From a checkpoint of a small transformer trained on Wikipedia.
Size: 22 layers, width 320, MLP 1920 GELU, 37.2M parameters.
Architecture: LayerNorm before each block, no position embeddings.
Training: a variant of Adam for these matrices, 543M tokens, 11279 steps.
MLP neurons of a small language model. Each row is named by its layer, matrix (up: input weights; down: output weights) and neuron, and shows model dimensions 160-319. Each number is 128 + 32 x the weight over its row's rms, rounded and kept within 0 to 255. Numbers have three digits each.
A block is one neuron, or neurons of one layer that tend to fire together. Before each block is what it responds to, as a language model described it from the Wikipedia text at the highest values.

Mid-word pieces and predicative "a"
L15.up344:120112115062099172115097123129129129043119104159085109087119143154089111140161101177101185145162189149142143164136112121119101126094123120096140139159131064157145071149135117115092126137090076113100081138077171110126147112130074126145156175153087169068081148145108111124145160087115117125131149077111108152141105173150133074133128161051169180128086126117114162140097101124133114093114109147131154104116150146180092210169108127096114108185148188110126125102122133157139195157120089
L15.down344:141121083108178065136154135077152193151174136167086095103183106133169117192154126144094107115116158166161094152126134110142098090114079164118138073140188127160094114140129133059100102155106130137129196103201080118094156111089084138208153112088156143118125115121152177155137106127179148097131143177137196129169140091069093117079131151072107098113132123118112154149130160104108103150204107115172072079060118141168154136117133172090074170087116121134106066121138100175129116135133094

Anaphoric clause-initial pronouns
L12.up78:156155188182154073115103102073101112120053187156119128125144099125103162147122115100115124173117124106128137122130114144140103111100119119211052175150099097126130090166145129173105063149176094080161074172113112154135115102109144117172093103127137139130110146063192124044124093137194081118138157144150128156148174108129183140119204140060116129193113118164143128099122110165188061212109130182159110068097121151163160112124154160169136203148146156115142123113063122125141150134100109
L12.down78:163141165105161092108187142111077131086172065151184109151158114074137114117084132148106164091132092103112131140182117125143133187103147056142208106136106124076125113070138103111192140080141145160140225157147181145136066103120147155083103126133129138206111121135156148132129165091066098149168146132100106096169154081175151111103111139124124125117137153124142146113154124156117119128132127161034139163122142156133163081105126098177182141168147153173139100098124129136094146179063117
L12.up1281:147127148209113178120105154127168124140120148127133157076161131152121163140148143131142111132130112142113154092111110102086070158142126123161140152137146116098089110061070086061115125141104126129117086135117087129093197071084135129161163124128075129106151109152145143121115148178151165127170194164129135165160122141149111108164129156156131165137053064157198159103175150143161142084112028159150122102130087166098152130156077143159101138151062107110116124077122153169116205116098120
L12.down1281:112083090080169143142159120135163134115149110186119161166132147151084101129181148111117182151123094109143091129117152153123193065108063046135132128125170121125177132135091118166166166102101085180191134146108157038119107126136132104143132109163124106128170129113111163145159103026138106093117117124134132091121152120156103152146086127142103133143166133147056112136132183113067132180100197161128107092130155121165122126121127095119147066175124106157108202155143097095101059096150128
L12.up1555:134115118165132116107122139105092162141094056131155111112147129089121165169186129145164135144106091107121139104115111117119133171121125122086049100129077146156124136081146127150144171088128077049183117167087114171142144136152155113145148157115037131156145143120143106115093146130188109160174117095111113160151135124115141120085104088146087115165080156126129128094114093169086090093132111160255130105097100163093148127121164144149122164105113113152119177147082135121079134188141087
L12.down1555:098144148128205170147187116112172140120130130189119121139160076174174161104121135120103129167122053143169125142127099110122209122130172073112087089116166141126105067152110165118098123178091149132133095174091111209119097133086155085159084119129175090159132097116129077143162125134107124078147163123097140168121090122160094117105117068172115095150084129146148158181173148156103120092162142124145132049072105148062114093107153112108119105177164183129142122079127166131130143147129159
L12.up1634:157114179166155163103128126125191120137116167136094102088114125104138143172178103169128132140076058109129126115142091097136078159088141170146103181109109108151070095129069126176136114157116146115099109147125148158091231110112127184172158142100080141071087127108175128133083133168176133121185099121136160148184094087135147153110139144129099071139081176153161148089153128154126142128154086074151174062120117189095128154071098132154113129137116120144115104108071084109138177132151092
L12.down1634:118088144111144145104117150130139125140146125183129169154161096130105066097134154126133135078141112152123000121115113140166150114098097143130220066158106097100146176200129105161159177114123108134073131152108141089168098120136136102134132132109150104174125114093111109121174147070113152171117115159095082090153094124123136146085084065154164175111099144095149135204137154120193149142145134134127127142149135147152116108111106128098122145104091138158154138166120187132087158151117121

Table cells and word continuations
L15.up249:124081200100142139169096151126182138149143090082108149115151133122133123126139161199155127192100124138149140193070105076098118092144148100128205146114136142112119151136155097116162219099128099146184157187139149124187100103140154140179170117034131114146126165155162135141135157174115110128136072129087144152122053056153112151137139145123126105139097126122068165113215098182114168160117120119132120146169159134106136167107154103128078125120067091156099117156146101077103134129154138
L15.down249:053125112136096156102155121097108092133105110173188128158133179142157146162124137096148072115085161187119000097143106172125186139115122138165050158135131058202125089157141136108154106182127148100113157103113110110112132116121188104166109108149192120149142135094074113127178114145131164178111190129132199091136117180108177158140112196136159147112159175116158103147119166159132077139135112123112123102132141121142088093174138141130131149098134157103114148159077152121113103119116128

Compound-first adjectives
L8.up906:105122076092110191161108115147175121109113141150115100125126125120131148149106091105097143154132161142126112145141167110113141143084117117145074130125147101140100114107085073077173106097143114151148119117136149132128148170075132155109117140135085134135097083083084144177151205166102054146095089186155155122093177156157171175197154235127131070124167142155122105077133152174116106131115106096085102158107088228080185148074076144119156145123121157165184138074108142159162092135073152
L8.down906:192077153094157140150103137149154078193164121159100149078069084127170060067132104115146133108146150107128002116112156083130157120074120134109106169087145113149127080116116111181160121197127146144157143124131134184153171083121074138196105123124136122127119101118190148178162128110123137177064081118105090146126112108162137133156133164131118049119100159172128112110153098140152205101121126165136126118090054092168151153129113162079132118105094120128142141095107106170158180104093122
L8.up994:139108176112100117158081108116182140115103105099156056154158130109131045154152175098104109129109123121138103126104151066121109114140069114147134126137157104108154119080127111093137132136117120131121147094127159145134161122126137173119160162078132093097045146126127174179118179111166112150161148097158139117122169137155162180179091182105090129142122157090067191099145174147192148103140114159124096128131148111125121097047166160115066115128108102141155140158157159127167104138132142
L8.down994:135157157109206116097126100153127172194131140136080134151083062161149103149113150138104130164134136163092087209044122132094181104168143118159121130107185080135107070109039129167195153111102096125166111110136134186124149110172172110057177093152155116126155121138119094119130136116119125137199158110183092180091116109040075096122172126080107116099119107107134152059057077143144125104172125190109076109154163079168146145161142169101081158133158132106113149068153114127097169128111143
L8.up1321:136079143133027136125124118091117136166070138133115118184136178095092069127131158111108122198087115119179132162112133130163077135154059111102130144107110130161117132122125072104115169151167170129082129112139168133106163110208093160087143121091107115151119166143140168208133169128142120149142085057105131088174159125139210111156109143153111130119124151073073136117131148160083170153178147111070132153134130109112143095049088125105114120121078110137107143142113137193156135116115170
L8.down1321:116155135143136136152192134119093102060076136089166113132130110073181129174114075153105159076114144157102000145149112140105121124132164198143087152084173171133095076166090114139165068095165164118132143094074101130147106133096148125140103096133162172115104107130141156146208099097123067224112133118120130171154142135105104112129131063084166177099151142143165157175146102100163120167091081115089152079167075168145115112116108157129128087147131066137106147119135139127089097157160166
L8.up1380:117079154205136116109107119096115163101187085103190130181121074123163120133140096108127169158157129150102144069058115083145117174165144136134139122136112098073153104138120167095142127142166124144155117161103153116152143071134132131104115115122100154118112116157094169121144143173118058103178130028184080134158168158115152140120126129097144108168082134123107147123099160176146120070136091155116112084169100159120148166120132106134046111109144174170134202072158139119123131116117084
L8.down1380:125131117124153096102156143119135084151183078178109148144127081128121089168139126111158087081074068135131134142123178099188105106167155126127144143122131144075211173151143142134096143155120108122088137137110145210167121079151148161086141112117125151079055128173092099181163118066108100140157133130096068165134155161171125118075139144112104184125206100129137191104095109102114122136193167189148055134158111087081081106132070140083119152117092158123103054121200156140161111121109106

Clause-opening subject words
L8.up493:121147167165109127103099102118098140115106114129144062129100106154148145151190165108124132122137118136139154139141111102154168154104149147179168168185044052178111121081129184081135047150186079055163115126153077123136146101125103115155182100181115110068154117098162152082088123147199093157112112168138141141126148098099135104148201141124102126118113114186107101117124064076173100160119135114116153146120088133177196077118164141082108175135152124117090142115100146129093183166105139
L8.down493:077176110124118073099108119139117087099199125113111187110144139092107119107185188156128124052088159074076130098104188099086096123166178104126103138161136179083109139146126165156108095154176154139149109131155089188197132092121121134085114097166161140153167158145127115100099151113097153094103103148112144044210053124085108128113132082132184160180108131115185156161230129149169153121100142099128151090167044096149145160061104091097112148202136155157085071151146122103095164144134125
L8.up607:123165121119074072110081138113109143116165153172144124140158185177104147104201155132163148113119174169136119096127153088141154078098137178116098167123054066072116184176162132130104053088181128043093122103099100144098163121151133123164150191146112118130133148144130184095121085101159087154130156134221151075093112104136128124192106159064122078144097151166121124160108065116157117148100119088123202101123048153154114140070110136112092108175125103213121079140072136119123171174153181
L8.down607:170111097104123126153137164101181149135160103175122101104102146111084104116195099156146154082130139100128139160124143122155136234082106082122128112134180105063087166153108144166178109168155078096067146110105133144215096145161169124157111145107169117175149129115126135145180171110117108109106119143186090082082118144118132098113191145123153151122101101101118070166102135110129089102170153120166088146103122084124146124134110089118147081102139115092130135146178107149136171144187109
L8.up616:122125126119121080143101110108139143100129149149163141088066110152116187198178122171156163201110145146147123159135105107169189138135147160115046123077047082140088084161062187128177092151143115089151100142124094134108225132147142143070150090087110111094140113107202210099092113122127136107111164178157158085148148133133139114135142172172111132142115124121173158115123107116123111145103067127135158112151068103091135106116169160149100096132144158172092066118097153153144151187165144
L8.down616:152100114115110148101143141139141130144221129140146198167125154113124123073110161164141159125101092123143134093114063104137148082069130185112099097164165184112127160142152130122082099155131088130113145143111107142132184115211166107103104145086133162093049169129090088108082172128137138176104069132139096146097125083132082176140119148153196179110126139140141174176146135058132121072142137133163178039183112113139117178088154107118141092129093116135105151142168120114190143110093196
L8.up1811:133144143174105121128104135109095134099125128155137119096105167099106131149183112215142180137147185128087123120157085104151131123121167164136131097176133030119126178154106156100092063098189144047186108116094050139108151139097076112112138123107141145134127089089166179119108116156175096175111194136178181139164125141106145074113116146129140109174107124154164159116134063118164074162058121122155142108073090102182128090141167140119102168160160114160128134105139148103127153175114136
L8.down1811:083098097149138076096124109104158107108188137158191119134170130180141084103149163133153119162143107125142147143139155133168127129107113103180132103166146128127133127110173133090129075182212101106136117164149093162132138087121125104096061107113087107108154178133071140081115136102121163077119116152120090106123089130085122121142129099200155141182075155143183104150119152128139137102079125133141150057163088110143106155102130105097079146113154144129087146091144193142151135153088156

Text-start before names
L8.up110:095118110102127114091134118087151168100087157149082106117136130119081129197089164158091151080116150152161123148135139120105168155056107113114123140092154084175141097160106085141121103106100105113129153117142076141073211120233115132141129168101117080108113125115165163174113115138099102134162057031208151133097111181164160118153145117223111133112107148147114079089147147120154072083166075146159107138155133148109145172176160167131136089148096075140156118152114160119112145173155136
L8.down110:131090141117097115075109089120121094192149078110134135178099085174121116145113166148178111194058113157155216124126116090159081113110141158142150090136121108094111173139133143124161138140128131082051120166157135119192166091132136153061134138149108107133015149162139125069117160106154141184107113165210134138082112205123099109137109103158132174073134157136169145108133132130114115162148066105082141121152103109090116056119165175147120118180115170086157112205060187152119146145119194
L8.up1349:117137106122146135095101099081097193096128131153153111075165128139120131183171152141100176088106172177157125077125065154122151088100147152122142119103154106147122125163110146090078060105093121049166112111140059112153128107175115160162122136125106087130112138047174084122080153107117127166131185122181163163093181145125157144133175165147093151142141102122149154182128110071156162077127088108168109165123127112109175142164108085089102169175178152147132142116079179169092132165110096
L8.down1349:150153086143151142133088057126087154151108099086079130111103229052094119129114158135142145133140133131148142123086131162128105133127153160163148132040144140125149122116119166159121102108212088146110151122100156139155107115126096168136124133117120156146151129153110147168090179089104147187170188100130173128170155098122088110071079079147201138116117093102133115149146089130152130114086090124059134162148148135196155146099129121098150131144183177168151185138159141183149143111104160
L8.up1667:109136106153143103108088125098102200116122132086125133120185142092111123143165160118171141087146140188200125093150129107203106123152105118101051133102044125153122087101166215117116143151151146159129171089067091123111139097188144078105119183120137099062124093119146141172042175117126115180142117136124115111079155171148148132146116141170097104152101134098133111160134090109160125085129111150176164146091115071099216118127137145139135129150143066121143089157139149170153129132142047
L8.down1667:078111117135154159124080103164102093066100154122129175191149129087124139146135103116151135157063178154155176100131134103086104107183088221089128170163073185155140144124166165144171127142136188152132085128109099121155126100156100124070125182098159208116184120109104162061147123189081136174129119140104112132095152141105098092129078096197155075139137085148166170140101113157148227144108124076126118155162098153112139148152159126103092144132111143165091097116100114139087138065083119
L8.up1840:140178158128128122109093122118079185091063146147125102092118181128137114166131137124097128116087158185143150123018114142120085207013113119087128133117086083189139079187172119075159115157084123098167153103095054130119134126200091159145146094082099139110116122049158182093106123130179144165123151126142166119099099145128134135124151146165108114154116161136143132101115097153149100030089147106170152117060091090118153088116126132162127106138124189141150162124137181130096157184139117
L8.down1840:132117172167128106099106094140143122179103132144174078139178118165099128172142185122132100154164132160115130122150083121093152138137083133129082114167169131150079125060115129117130094106112144121115110094171140159111163129183114110170130137115103166164080118108080211137097102092062089141088123139159116163119086143062095135106138103128135103148184171144209131156161114115090159084140079108062111093127135089153107132067133135086111076169111126171100166161164134112079122102068125

Predicate-role articles
L12.up298:065118144186099109095105154123129119135141182147156148167130219150134128142137090191112116148115079159137126119122101114099062127114151114132129155151086130178123121156173177180106102154136086070162150124019137135062134153117111174140159146129110138051152186073178187113122134146159190065187146151096110151093096124125186163099146121075118191156069119164140121145131102159121117160140138092162200154112095136120197131169140145153110203168159162139113096118058137160051113140146056
L12.down298:155080072187173148145059104173066181089091194088123155100118170145141098130137149095083124143122137086093079152076131162145172164114090095109100128094143134126113098109146190162110089091171141193150152162120110104142133094132074139115212164120138105102092137103158076142113110128104087136131133120100100118166130134140118109150091157071115109092117091115061125117153143124208177113147109179181133130160127117138150129127106128142117091105122135091146122130106094120213165097104138
L12.up926:112139161142139086176140141068095177106042102135129171157116146099104196175161089154121179129160123178215124111125091133138115130118130127125125093157109154128102150136119159131083149068113117143118161121084053113122138141171137111150136134137117147166113103106113082106108125151162069118170104120142145142173071198119115061111130120139076136183115162072116158146184116130109093122165120096201085116117110128119176086099153181121128126130099122140136161143139144131156126117135110
L12.down926:125138105089129151156120132149104110221154143195138111154104102151176136106092131064147151128093091110077160132164151110118138105145136096135106124100179095176112073112165178058141121161148137122105062186176203190145170122135105144115145151160163089074131191046143165185180141112108152157133173167119074101103057118137059191108104163140173108077154089150145142138129135131128161117117123148111169143114126140098148177166102099137150119073080128104119068088134127118109147143157122
L12.up1244:099150118190105116120083095158161153144094097172135102140161143112088164112116083142163122095120108160128137074143162144137152175037121143108119099131141157113107133149114154104163083126092084067107093091198173074059200108166074160145137111131078111074176098053206095133094116107139121142159099075135107111136131143125148148123134149182156137131075110125140104184145085115129143190180067154119125134148076125120127070131117190153167087161137121123094167111067120126117136145130143
L12.down1244:117129089089164139150066123135112161136088153063096113101143171111114127127122104167142144107152138107124249152139147121180095169139128152124168102160093173097113137140103175145048155104122097115174139147104147085129183092201162107141134155177186098135095141127147085095139163129158132151137090082110117143110108100112105107138141065131137105101097126146092139134146102135149068127096158123132076122115138131164108091131063096076184135159141133138156155109030195116088140165183124
L12.up1379:146130172125113113128125089106113125098021081164036126114105148065159113122202169118094167103150137145175132125164111096077156076100108116122097145109106096174125049136069152159151100135100055052174151149142119106095120131121106161161150148107141139074166121063163132178099222130160144141156195162137136150149109134077180074154166116132133091161102153132136120178117119159152164127177095149110108147071120161153177125108164148179153122174195087109090122084190113156065154157135101
L12.down1379:128082076142069157111118180127173171166174161162118159142157110177135163096137080092109116147103113127128092125155070152156137109186085108100151146147082141095177155120099145095104105083072133168143129102228110108164149104158128130094158123172105095176117160073093074123173119118109128139121149086156131138139027199145059170103125103209154118090164084144181188090114120124129099108162162138097111150100142130120138183150111144151077072081067120164137137107104130171133182095144075